Weights of a small transformer language model.
Size: 13 layers, width 192, 6 heads of 32, 6.62M parameters.
MLP neurons of a small language model. Each row is named by its layer, matrix (down: output weights) and neuron, and shows model dimensions 0-191. Each number is 128 + 24 x the weight over its row's rms, rounded and kept within 0 to 255. Numbers have three digits each. A neuron's up and down rows have the sign that makes its largest values positive.
A block is one neuron, or neurons of one layer that tend to fire together. After each block is what it responds to, as a language model described it from the Wikipedia text at the highest values.

L7.down476:123151148130106114106115113139142108130121113156144152152129116144102134183111125128102155180118098119109064178150124144113105104137145149155154164140118120088133118092128124161134119166152102120128138171111129133126158132130092124142141153143123133129132126102072136098163141157167154086117146149085143098123105102099086136149151130129089134145149115133115152097119081155154076141101107124126145123054066139130114115162114104103127185148134127137130109131114134109152137162129178137112151122152159139131142134108121136140101150112096140103135123172135076097111133160106165103
Responds to: Words or word-pieces that begin field labels in infobox lists and table headers, such as Class, Added to, Opponent, Player, Postcode.

L9.down91:166134118116108126126164136154185155097122088140122103134121155171163127117089140130132164090140097120112147127098114157139135139101085095151116104079168185128122118147130144159138127141142107084122177109088072109142156143101125103149130126113159133149098097099109128101137111127154110141129119138149159122155152118127113128122113126128156153147180097160134121140099153111142098107102116114156113159144133131132107119102103136135159172136123093149119131152146136093133123117106159155086107130124146137111154100208155135064101110115145148131125111123093119094154085141157142122
L9.down270:101109145141102101106124150143145081149157094136113138138147163128102127115155095122103169141122173096118148165149057155179164086166141132126106149128143150155120115112185171115116126128122140130164126149141094105104096075143159151073145140130137133149126078111140144083092106116134159121149145171101138125141110126169084121135132131128112114106129137143112146135124134126116106126144044127150094172111089125157107161115156100113106146123137149124160158125099143091115184132105099113117136131122115150132110123147130129089154115118133126125117145104139128158126112140147153113
L9.down410:142140151071117094134137141148160094167122167097144124112112087088121140126111119100115142124157138174099111125114102117103143118183148151141142135157120138110137136154133094148113152107098098147123128147128123151103090144143176147152115162083113182158152139099136152126087155135153120149137142110109102148194141114120109114093154104140126130124112106153110138131167159112094167113093100134156148130148127102148107098128112123119123122112163111140134185116130111115114140105122166157117129196094167131086160126116143119096111113135142083073116137095135130164115141118100108126
L9.down415:101117131143139146166145124109161125119096160170092141093121102119109123131117159127070138187153143173138126081109176125108130109125158092121089114105115101118128113144144122109166097127145145145088154150127110142174135083094115105149141098131168106142133104107111105161108167121079116130118154124131122140143161118112091175098147108128189145109104111121114144110141113154156130153099099166114130154098156141114149112141121162125158090127104145126155109148150138156123099133127143190159095140098149094111124115080105123119090114106128138145141155137163121152118153101112133114
Responds to: Opening parenthesis, semicolon or comma right after a person's full name in biography openings, before birth dates, e.g. "Elko (born", "Ellerby (10 January".

L2.down45:156139130144123130075084137129155140109164164131075129109145119142102093160128122096150154091134135145129132184146134127157135084124117122090099136124108121160130137092143102109166161118119134177102160145134143116102123138155132143146131140077168083097113128157146097108184143133130122141094100124131116126115127168106093137126117130151134110138121132123126158105089141155142149096140123133138126145141084169120100096133130099133165148142137098174089141142118125117139146105144137110136105158149081137163128183141194112111170129090150131072144100126113147104156090141110115136
L2.down52:090156108129093123139119114112150161129133188117126152089112125113172116134163128140139126155142126167112146180133106137143162136114080164137151131106130113135134132078133111124155096115096090168098132166132143135159110096139171125136119157149127149137107097105142094132178136098103141152142167131088105112174095146085105175197111092093216138114117117113139105123146134156132152136145110125104097154110099117148103114110137139137112122144116139136129106104123083104158125115123151114137131111161130136095101119104153096091106124168125102119138107128125135130158111108119127112
L2.down96:116134168144139174066122108138134148099111144112122102171174122149101163142121146140137160132115156163116143101153114196099107106153098165092114177151154142103116134123144125090100135141093135111138106171150127099118145120137115097140135146113150115093124118123089130124100172109142098119106127119103126103132135085158085136101112160148097106119129134125110114054158146160117131116091115154134105118114180115130138131151120110125178127114139111124123144144152117139066162157104130147113147164119108184105143104147148155087124161104143122133133155159140101131140124118116154137
L2.down115:129162116143140119146133119168142164111138094137053106141148181123107113152102138142143067138114145108126102133102130108128170115129114094139146139096095140114149153139141112136160120127128144115148141094107141129102138121040120111149169153148151107143107118132103142116170119134126077140120137130125176125118112146099150142093126094114091131108134123139129133122165129134126093141137118127190106105148146144120098111107154120124099145154145072104175158149108132126102159122084137137141119131143124138098158059104186166131158115167116142133131126130127105132146121109122151176
L2.down206:141120138171104099137103084112095121124126110155112119112122149084121104186080127122138146122146146131124168124132156134080153098130138114092133126164100104172117094124128135138150145171115148135161139132138148095150122135110119129119136135072158127137137120078105115125140153112144131108180111117133125140128129141124138116128115164137104090165124116162132141144095100131148122135105159135150127123097098133181113144151115064152152182131128056122141147135160162126101147164133157089137127085127097138106130140128117142088124144114097141123088108165132122112095092203140105123
L2.down212:114157121145137092124142178161122130119123119116127150138145165084150128172131152156160153129128121101096162150134114105060091120108150105128107095113086115119131108126124124135088147114091102119138141119151127097100105137086119153112136099084133120122177160105144145145113130132141087086141136122163124150103207158134143155120109113120120157111139122137087154105124127155139109116173124141129109105128110156156174139118106127123142056146140102118148094055129134148139108124144121120141056115115147123113164130152154153142151137128150136137134117157117165107149169136119133107
L2.down234:119126122157130079149077087185134121144127114126119111134149099154111162129135120107164105180139167123135132176138126173126129110135127178108136124118141141116132144117123184126116112111118122140155140115124068141145131116157117105073114131104119124123108103142107118150092153136126167112121126096081113135098149147118100116125108137092087113163140138111102094096147169155154113144064117126089137140168147173086127117102072114156139125132137068118133117149128108137108157112145113151121167113112148141108154124154106153124166143127180171116134117138140122125139154105098134167
L2.down254:131162132122120168137120161155134114121162148125119112113114143145153133129108132124109179102165125117154165139136117076140136092128114152101105092095081152144119127093107108167114108119177093142115133125099150140144121158142161166099123165131161142097120160146151090138127111098132147142165135099146117122110122109119146194144153126161110146125118154112158107108101134095143118144095145135115127115113123137138054112182127100119138131172148097116116103089137135131103163105155110124150119075132090092163145117175126157075156131118127117178118115095148089127115126117129106146
L2.down277:141178117038131113111113144111174115111100132141077176159147106123155156117133121125094158131117131093078137135132100094115101117098145151161119141173132126091172108108115148141142152128150109125124126126143115109142121123147153132141138115138113153104112152173159135089180095121168140112125119117114133112131100150119141148133145124135183143118108136157082147134140142122164134082155081070131150129117147099140108141162146137118127131156161098166120096082131168116110161100094161118115108133141110126120135165142136147119152144123114093141149108122136099096099135123163086121
L2.down297:113167137150134109120117134124104130138109129153096146126166109167103120122114129110144152172127117106104139163086140095153113108122098159166110133115139141129109159118140128109134183136184105120106122137137121088119135124168133153122154137180181107159141103141086149084133137099145157151115106120171152125121105140087129147152150144142110122144164111135095132130116122098122114135139153087099146091103143156162154146138168124081117111152126117144124101177129140136186133123116108104159089077119123139128122100113094082075144156115117171158110131107121113074116134098107134094
L2.down300:115138135116131150100129136126110165130113091140134136120164090121111146136111134124155141136105146105102123139134133140126117139090098114137129077164152122096144183120136103056169131134159147156159149122133099157088119087138146124143110089103089155115142106179117155099134117120161145134146098101116106156121128146139115117139131106121119105108133115119131094136118152134166107136166126097166107118165155143114109125085075079103121142127172130138137119159125166111110137105123132156147121163116093103109095122154153142131160179147144144152137120089116223091119129125163139154
L2.down305:144107110120148118108169134097166161135118124155130126157143117149097165154104158138108192112124122100081133138148118116170099116094115117116149170124080130140136103107144112088157154122153159119124126115135142126143147149093139164097136155112123125128135136127127150080100122141111144109146152141117111131117131132139121178150105163099100064118088119104125099131118116152136126114109136102130078118113131127132106149111108124197141120114147167162121112118073096099119163134121121075152168129128114124134131135135155163124142133109171157102114149168123095133196162105098100161
L2.down307:162158146136117120119135142120103130113175084117141126168142110122108136136098124152131107158116119111111162226160085084123094151105130158118129157090103104097127147094108149116141137128138095124138113138070094119141146136122135135096111122112121097107120160139136147166162132134098121162182144164147092105129155129158129126139152095109086126172116106095123130174117112111137114115102112135157110169120150120128141136102139141118143148138126107116127176122118117136121138133145138162148085154147131144110135130104143095132119139179065111121142112098107110093095136173123072158
L2.down348:111159122153137134089165175101149101114124113151088083131120072158154142141175136158132161113135128106113140120148133150144114103148091093155126133114117119133097099148129145112193112098142108123120122144117142136166089172134124165161130112140067158139114094148135085130106122127145120121137142153135115117114125107127114149160094137182085102149116087127160098083125166123180176158135096127121130079099127126139111102113114151133115144167115175133131125139140117118137108160142169105142138113147103128068111138142099128137130175130098114137094156133129114151122103134121113162
L2.down427:095132151106176121141150100079113131108150139146105105138128123142116145066080139106061140131115146149061130136144132134157139106116115125103164135133121127201116162097127184115129140123105146132109187100150143092104155151113096097137140148138149121124112121123139160081151128099096105122168125131139116101131144107129130154145107111107110116081165106147138138145093187118157131138119142167116116125137098147134092131149143125134115114148130121164148156089128130106105111100166118109140137142103162156118086146128113139127105081158125123101141160127142110139149171143171146136
L2.down464:152140107147118132113108146125145092120106099108095147165169134103128136109195086168104147161150137132105160166106125091112111146144052108142114120163134157112151095109157150070166127079112128124107126106144136148127096108145152178165120106094135139100119110094112127123105137141143106135121177133158114107109168162110100147140126100122141118125111132161138096146108140132113065135125152092109122151118119118148138123144196122125152155150102092129133136134092097147135164151139132133149129128142105140121124140133095177130125112081131122112104163152162147137139119138081145126
Responds to: The token right after an article's subject name in its opening sentence, such as is, was, an opening parenthesis, or a semicolon before born.

L2.down13:118163168109105135109141122133082128126144122106121134132132099140169164105107148143156133100125124150128129124124179120131114198147138120129130134180096078116112071085121138109085108141139164144138099108144114120119141122114116124143128076108153047133124135141138175129150112141107137112091155111119115172148142136155137145137170171140138110169142140099119133120141078115132157094118087157140101134123173131115119140135127154123091147123118111107143155131127128153144131104114114164130125101096102114156129125104132167130120157066166120154165121129101150069165135096112134114
L2.down35:153135115119134132131085111109120157134128101100168140103126120108144139148110109153128164096156114101115155157128160105120128125117199087116142159113118114118101121107087157139122125143128118124158140148125168137130107155131125155103146152122139144144180131171141135148138137155122191098138113147115108103144134143113151139147069071110087111177121135077110138138096131112089129148152160121085100158139088123135151165128140128131136108130127098105135112133177152112101109111141093104125158104087108108159135137154102165124133175126135070150110126083156127120174142089153117130
L2.down54:123109132096082117130120117120159104105129149117125182146121170144152119113153144120109142157140143088069115152138143175187155130090113153156145132121130098063145177133163112145093167148180132112091142100121140119121143126096117127146132083125110142093111152098140143134139105149100119057123143148132107146165087148136104135119154124110137129127092119105176137112137126096118116127143090131135171147160096173152111125163157114168160154149124104163124123142125123158133122139119145122132111111107118128141118124134107122109115158171091093147122088110110081098131119155124115107
L2.down76:190101109153120127156112120126124105181122107170138165094105076173089107131102126134127151131083153127142151093101149137122137129113159165141125123115109169159150153150099130138129154105121110095160183141149102152102076135103144095115125110091125112113120143118129133094156147142106120135141151143128161114122124095144132138121132145127148120152120081123138137127152121158153160090127103110155091111107094154115112156112093075150159104174112100159134159113106121108165116111117114119126059147167121126117100115145166158093148133116117154142159090159133095163143131121131134124
L2.down131:104112084127088120137136146098118132086156159092122121124140092114110079105128114074135117177127129125147156110150130125126145118151131129116113085124119154142158110118076140128134102134125158150138166151159116138153126086119146097114088147132132151109128131131116109145150133173086128160150171097166145166113184110089135103128121150143149109150161170139133123119098127137122121110114108086080122113156133157113114126154147146155148170090114141103110105123117155163224133155125059125145155106155119123119119122143161133127114152149157088135136115138132102119107106127127107144
L2.down162:159162178121152149154140141119069097132160103127082141117117133138105169148172101129113110134174119143141104116116144129182102133161118057118139126099132124152124091112154126135152115140132160134124103141165132125110100138138146149116169119137163103114144121145125142102085107088154137130067137102168093096133105127107145128121107137151126103156119137140143132092134139119115059098122161136101144139129119122106086109142125147129124098148114174127087101129106120100124130149117144121141175164141094129140087169118126175124126143124115166188122107122150121085115157141125143125
L2.down164:125080131090154181106147155146164181119118111119124164144144133119116106132085115112108093121113101144139138136128152166118126154157150100145091129132162108127140125170147129117132085144156134148155126121109162125118133146116101113127108099156126148100182103100169072167083101094100098083078151128111122171126102121169148120112123100139103141113120109142090161154098137124130136098120125125143165090130150166094115121154105177140131119110127132117151097133139134122114141123099115148137177164110150134117124125096114122129126127104158119106129123109087183183124179122133116112
L2.down172:120140114126126102119111113097118166129129156103109089172145170135099111106104136186131111156159139103163132141148192124159159174149078115118103141092153118086147165158116131133122110134126106117110130094110133116119127124124125124138132092110140171128120095149113121164143148138132120136173171125148122163068095147085107192120155134099138097134122164094125160187091116121121107119113121145121122109158125111135113085149120087117112110113138096124141117130133151113141107185133139112127170121167111142132170162163092143107114115135107117116120150152106156091150136146111113106
L2.down175:121097136115113132116114148121130135086126132117152128149117141126132147122154118135135094156114125100069081137181117126111141127127150115194178093156138074108118170095130102115120111104144129151125158116143144185196141156108098168135108095130124172116122149106101150140136107135132144063148138108113096129123134128091110141134125159110115097137148127106094112131158165127144112123093098145143174119146154116104167163125155143145134127129151067110136100093158135157110139134164119141111174101090122109114119099154121115135129192127123108141120134126106141083127125160134108144
L2.down239:104147105164125089118114195128118091091110170114139144170118172088114099149164095136118085142157101110102107164101157109160101098105129114114112134141137102136109202065138155103149127162136110152119137124153145151117117133101162131114112094069119166107137127164108176124119140094120094123140120141131103142136124133143104105126107139115117146187145136137125121135129128130149132136151141113132120120145146115154115135125126142136183142105076141136143115127142110116125136126098132122129135123125099128110109078140143183117112162095150137130124139163168173175141090154090135118
L2.down242:095107116130119129149073109165095138126116109150087083106131148145156133126117154102129113140113085138113152123159116136115174098103135148192114113142145130139104126132089100156116119160130095101133094137142107095112148133099147145106109125159165091184156139121129138133129117141138137166101096119129150120118168127184114132140163100139085121108144162144154134118107173127119118158070163177129149127134144120138081121126120174099105141102112116081132103136110087115168141123109139101102142120106135114097110166114134089182127128090159127117169127180127119126146133129120141121
L2.down262:119105131140148126115120118087074125125116129125099134125124116081111116118140102128158124144107150087077173154122144135133154127106130136127126095152124140190133113098126151172124158099138137124183167142169141131143139103108116101091090148168154124098148145147142114115154133106120107132162109105120147097135154103156115126157132141101064134157128098109116149137106159135128147100156135141128130161119142118157115112103136125107169153104134074178102192147108162134161142149105170153127083101106132115134092135095168182094120114149152093106125124105133125105108110139115132157
L2.down296:103146117140088095126155197132107072077125168155122132115119123143144133123158135115151137157111141141123143158147146154173122142164173113119102150130093115088153174116174115088162134145085099140155149135129166151125097128119123129148081141098129087118141138134116132143122118164140097157125140117139129135084118118099149117122085151144147131089136090167091117084107103115150137181142091130095085111121139141119145131135136139123131129090090147117191147117131141115125105133136102161131107083156121128107089118171143136138117131110135113155124170180125127131118149107125106109
L2.down304:142152143082161103107118124154148126123120151115133137117161157084094119180120125108077160103129126146135136124149126146150132106101125099103133129098122141141136140154105132107170131117173164131082132099105157171114123168156148125139118141176142135181117120168178129093082128111115142095155139092168128138108095127149098144156097083142101118097138099106154111117126096110161135146126141132094166142113132095116169097124154101067147125154100145138122128153118092151104093109138100157091103160165126126147130139112080113119080129128137146160115101130113124147129146141100131151
L2.down431:132137133177114108109157123160117094125131101129137114125114114141142122170142147123126161168107096151111132156120154118127150093158111121091118115121158168131121096108138162140130145119139114134136114140123101137133134115156143169136133059112171146158098085100099098155146133111108113167101178103138183108107161131127128119150137132094087114158142121087150103120063169142081139139137126126142146139126134165160129146158106110109148130140151084151150139097114133097137173116128158133111134148089065161107094109168116179185131151135119153135113118124126118122112112088106117129
L2.down501:141143119136138123144141185099105098141075160122110131094139146120128086141162175132092172097083155148107121146111160116176132114118114131104120157115147170127154151123107141139104131120129099156150185117099122173097087124112134132120104154092116138119158137092111130112162107118146114133169145122142110077125091168142155132153142142140102131148106121118129132176115129121171174109126152106126107153090103117131149143103132087142153087106123114171124126101102139132103108151163105158157095151132102105157116100131161154095126136150094128146090103140133107149120148173126145092
Responds to: Commas and subject pronouns (he, they) starting the main clause after a fronted phrase like "In 2004," or in list or census series.

L7.down15:132150083140098105132151172112128160116155123077132091112087107153119165089129101128131095168135111159157138139111109136102084110164115123144123077129139164067165118130103105120167108142149141135110106145154125084124159111110131141143106132067137108115155127140107140135160104115113096124120154141173137153147143141103155097154139113098182147112136114125134146074116132174149101147172116114170107132090088118134144157120145132091093096128114160128138159126131135101125090153105147138146159142099153116133117128172132090109119111160125162145171120127132154127138117151144135106
Responds to: Mostly is/was right after the subject of an article's opening sentence, often after birth-date parentheses ("(born 1964) is"); also in before dates or places.

L9.down180:172121112168136192124114069104114125165126094117116135132147133127101153108146191108099134098116163119103131114136121096166099130143123136159108144123106157116132131086151139091140094145164126141139132143121150118117151098117138086128149154108110098182157152079143097104129146137096117131154141107127140118145146145128151136124116155104171115128081124125123095130165127125157124137111118117132087111114092066134080104120157138135140167137151100141095152141129124130157128101123212158108142160122144107147148138115141089104163142137131136114125089094136160123106146108101162147
L9.down194:123120136104115112123138145141168135173093151110125127123157095104148131111084112127119154165109082088155156176130105195105137172162191163109148104069089124101164118152154152144149118108103136161101095146110117131093104111121115135094116103152130087151106142139149111166112147171100143116134133178142132060110156119139106117170112131138125108135095101105140145137122165121151144123139069125114139125118146128145149095107098099123096137096128157108151150128152117137095158143149135150130108142126167086137109127138143118118169089128110135150104126149120113122130137123135132131
L9.down306:124167091122122163102121106105115154111169149131107129092116150135151134157118113093081110118103186115124141163092161156131160134133140129121111128091107128165090136101100146123099115126117089078161133099153125122167102151188128121133074137101120150130153128174152104156156133115110106150116174132183133120138138091144133190119125126099110100115130158111117116147114113125113137121137103154116132096136117122138138115122113170113147142130106109109104102128115115118129172088095142105170132145140130095132137123190130157137130183145123123087153086145160115135115172141099107113
L9.down416:117133144131117131184093094153132117150108097086147118084092096128158123139149121156154127150155124157132118128133145149133073110113133139155101123116133104101155098122148076140171120167166138141145114120150113178135125131115115159125115123113106160116123144116153123085119144102175123107082133129097057137101113132130140141085166148190159147153143124158136104109096081112161106124116100144158119136120071121091178073135121089118129152116138149112147148117107100142153127169119136134175120148133110159143142135126104162159143122142107115115121114139153103134137108124138095115
Responds to: Field-name words in Wikipedia infobox lists and table headers, just before a colon or pipe, such as Release date, Architect, Area code, Year.

L2.down2:119118110093142170148116077140131124106150119150122130143178154118093098116136135101151139135155115120102109096111138123148119107110183118144155151109076102112117141087134083113124144143121127114145144110145125095167128100129150077125114112103166149154117127125186144109154127156158139165112164148143130125098101167080096112132101105108167136132140134085161131109129140135103126180106095129130119098144124150127111134164101113115157112134134150131126106148097128123139133123134086107107094092124152112139163117172098136086121163118152105144126165142171147076130139179184133152
L2.down28:121135155145166119132136105110108141134143129106116161112128096135100093174150109151155141086123088119144111126144074143123112073143102115129130124140159153129135111138084128122152107121142095101162141140128155126170105084149120125126115095119107120095116142095095078135154159107127112143092165142085113110063089118162156163107109134117131143159131148130124144105151181145131141155088123076125107105129122170137131098118099085141163157168119124157134157150159116180166131159099143097146103133144099153138139133141127139116152154086148132132128123181122118130121150131148089103
L2.down38:147086116150149124106080094118169139117166140141148078132144153119129105131136115114161093118103101135163126128141088109099114184111114159109135125116135132076118164102140133154122093103126137156146125166105102140139133172145150176186096133127122119137096094119154111131125222148149104139140097117127112144079140121130107141134148108142146103091140158141152137166148091127137170122112122102133094122083138134105081128166139121119153112102170163138164146143144149116125108116149151117103138130121142091150136114149129102103148120118100102113147098097092148143120145158127139164
L2.down49:092132119112118134136156139132153132105147125151097174155127142145188167138118113111145145130155114144148147103106098138127114104167084144125081153183114166110118152108094104106122126090102114111104124112151128130136123156122103112167100112067178135119098107161124103148183122151148158103147156099134122101160101124146121112123154155142119107099135080099103187139147107164100061167118094097133147125128141114128093142098137163109136168152159145102145121121119138140157125118136128148136098110142069096168150146136100144125156121120100126119113147147120136134111128127118093128
L2.down57:094157111150121144162133168131153126106063163119167143142126110104125098172100099127114110125099139142098098146171125203146129152087162182106111130124113143106148136143144157109148109108141102129136120079120093079149131146087173146149098140089155105126122149097190143136102089140100119143118094163118108122086125158125090114145106133152145117164103119119148104110121155139119156133137155126109105140131129150134133135160128164066150115119151143128090104111145110137093133150120164123118127125113161118163138142115121112148144133110102152138083116132138108096140135142090152127
L2.down127:133120150117101160120122100102135131096147164153096147124121139131112096126133109116121123112105163170147129143168106155145113134106086110161128122159173115132176123152145137171126131109107118125136150151139126132172153099125132139133120128144076132106099157116122094132172149107110083154171174118109087095122131123166158104111172094154122098088131126121117123139181119112133122135120130117145126136072116155143156119124117108189132166130112128139118132166129110115105089160114169173080147127126132126110130103141101129054129127110179131127142086120113139156076145108102125153
L2.down134:135143099141126091148093090134080121103158122144139135068137139130145125111127125127128177119146107149151169114136182150103134120123105135129110122152079116118165119156125153155159105177103125135130143093118121141139135130140112148140087124152127112116162187121130176159132086125104112149136156165154150118087124129132154127111156149155107085095103154125127174122100120151154138082109079148125143142164108114125126131130099079099114132100143165079125165145108142092137129131150112121140109123134137093149160107114159131161117105098164084087155102152130126101119093152092111133
L2.down139:096096158176142136106112136122134157108153120169118066154163113060092128135092125110119126127145137121149083160133114134115137134091115113108133107115145096115149130130136165110151132130129163119135141112158119100164157112114146150104122140083153093129135144140124110117141168114125107147158123134163144107112112146123108114177124108090174125097159123165152148093145114143120114154131145147120123126165139120185124118116147096119112146145171099115138135133095160055141142133208153139151128122159077100114149144127106123140148135072152087102106111100132118125137128108134127153
L2.down214:158097095108164101161097162108104120122097117122107159134113186094138137167131145141107125161142108140126099131129176105145122103164155134122126143116147147108097183139172143129173143163149137132128102142130102163079163109094148165106177147112105134105118145172076087085133141151114091126147154099130144105117159127128115111127124131108127116148111138141118136144151140161147147134095122147101088091102083129113144154114130132099130146111151111151085149117104124151122130105156109104124155143145090108101115133090179106160119111122137101126194133153124152134116117128116130084
L2.down238:107163150124111125130143137160132159103130141139131119119172127116117160162090145148124187146117151105147159115148148124112143142120119108137120125106098120123139152138103170072120113136173146095095154131100133132122124146099141160135126105109121088118086130135109163115130143151088164113138167129121150163110144146136128105174144135092070120049127140085131158156133096130122175122104169108124131115137135130199104131112122121111162127133165133132124129080117113103137112111129168105157107091116106120184129111146091192115120124136114118091153158137134116113141122076120128137
L2.down267:100091134114182130167089131142134164117144136115160185117151140150123127133108133121151127148150136065104132125104103150165098127139148152162111096113180138130147167142132137148119127148141138136109131149164101104100129109153156135147116108138134102121106176131161117137164131122118093078121125127144114173163118114157113107099146113121103145106159135078155126111137126109115102124114148104101148080127077143133113100109113176090162108102165084147092129117104072146111135116155145143159126120149113101155109153129073159109116140154121112087173123161134143098117141111122150116
L2.down272:149150133124105145116128093115180150102123120058157120105115148089140091131127150112125158089142106133110115150135088112107117107140135148145145102116086129155119099085110162136141104171131116130133155103110156170155156112107129170097104151189087139136163161169141064138142120178123151099153136125176090181161077094089129117135112172126141114100118156136162146153095135126158143141131130113117141098125124126132100128114136119097132104125156115147104125144102107138164147155179116109133109105120105119095145121122136124124112143130129127131133129130139148078166129102130118161
L2.down273:131119090139126134110132117162084151158158129149117110140122188139171139122128131127154109108076108140118105109146115121153086127081120110180084143135139109125155132111101140127134082153067122121125148166131112144193127114106162142107127138147112149108157143121130133145103127129163151122115158139158097144108123117143114171116134101133161140067106132065155111101170128138149112111109163151129131114101165143114160147155123174101129116132113153110061152145110068110138128129108132089105160123118141135144159112128120142141114123113135136091144095137164161110106122108159095135
L2.down369:117071153112113190092095128146122137128147162142129127115155147110112139160117130085110136164123141134139102132115115090108116131156127124106153115114155144117125084108129110167125158131121061143103091142134081107142158137101128136132136086118079133106132128111128143142128088171118123117117178162146160105118119125135152132137113113139130118140171123081168160123155164147105100114136169150115161115161105132160150152133114140148121154105143129119117138090100076160119138088184156114095158108131110114148124150089134154124126134114061122162099154130158140117128133147115109181
L2.down463:163121122124122155122078086107149103130115116148096130160147135105155116127130116135134148152154146105153145132120090136113139100133115119092117151137131115096116116190143135089153136136075121112144107097102148124137116122117117120146140133149140168156158060141115092098139139112143154135083130119134103080137146129129126115122164182088163098129104186144127147143134098126132130107152106137123143099083155125137136134122151134128141099133138148162131151150155095141049156137135143134066104129138131145066147107148130108196109142122135131124146137127131152099106172110152164167
L2.down487:114202154141160170105094173130129138107122152140141095141128114137110116156134194120165160119143135071147131128121127128138109084122139140141150090132104084135121119085159109107119160136192127107107144097141112115115163122139154115140083148141130110139141144112120144131122073093128106115120110091129134118125127141149120096135163143142166109177108116126128141118142133145143086155117121152133136109155133137155085118172149142125162136153111144089095108143115082119121103061175138136134117117117152097155073108118130141104148137129145140111132131129100088081142122163097121143
Responds to: Fires mostly on the ″E or ″W seconds mark closing a longitude before the " / " decimal repeat; also weaker on infobox field names (Conservation status, Profession, Formats) and random word pieces.

L7.down187:123073114196134095101115137131117129133097149131158125124182109123113105120112115165114179160124136148148124149147133122156125147143138100136128142114129113170112139085139117088189106152080141139139132102122146145114093135109121153126144126089175140139167101123129126147107145145101186142111133140133100132130147119119141123126103124111058133128110106130119135085110125159170132153119155121150097099110106127163119170142125107128163091125159142116142160129133116095102128157143090138095156172144143083089100135122108134100085161130168106171092121126094119109128124148159152094
Responds to: Commas, closing quotes and parentheses ending a quoted title, appositive or list item just before the main verb resumes (Soul", ... was released; VertiGo, is used), plus sentence-initial He or It after a period.

L9.down34:145139164122163121116143107132152092127120144101116131089131146170120101130181125161102184132094127129122098132146117093152128146148122099111141182131159164153142118161089146054123083127093128149116185143156149115134089116114091159083113086099101086129101158085124140147162101113091129137128122100110093130142130129152135126173141081115090165115138124121144137148095141147144142135135072129125132115106115112126147097148160133171163115169105096107127153131120108122123123130140143178143152146100096113124120141125106131119158135143120161148102153141142110112149129164132142140
L9.down126:105110135135149155093122119108118132088121161143132100110118083171127131100169132121156140143100162098149123150172179151132102126146095136100145127100132111145138109085109104137147104157111134119132137155100201134122158174144115111150163129111145118111159087138151168097134136107092125153153137131146079152120116127083112129137142123126079124150132120125121163120098094136154145169178171115114106091125142135132135142130131126190130123126146121165157132106090125080168095149138103140132143134123120099111154142149086129141115099115126139145152074130117145102110174142113079123
L9.down133:125130116167124096115113133157135114130164141147152120157156112144137113089119117143130182076118140164101165111105160109110125141143164137183130094133150126104110150104104156127139146138103172176081103140111114130122141129127109151118153179146102157138176118163130120141124167155124101115077149122150109121117121081171120110117184107114063149145101142142119121132108087122113147139126090132112162143120132098118123101164090172140090179118097148136130130127138131121119126109127138098146135157159139123148112110098130099130101148105105101090084157156112123123085139134107163118
L9.down385:146159173092128107136089089107114143090139116144116082131103110150104126147154129107119123113116083109115107207131086155114125135152114142139141158120130168125085155143137131161139134154133127171121148147107108189160152128099118100124147140160180163109145101126109153116144165097151139093133144143130120077119165151157121151133147117085068104109127157150133119120098150160166140104142128119138154080117136122135111118120126149133151099134090109135109120116126100111112120128082099125149120116122156111138080136147121106155079152134094148146121168097107152146113170133148128138
Responds to: Punctuation or verb right after a full proper name or noun phrase, chiefly article-opening subjects, e.g. "Mu Telescopii," "(born 1995)," "Broca's area,".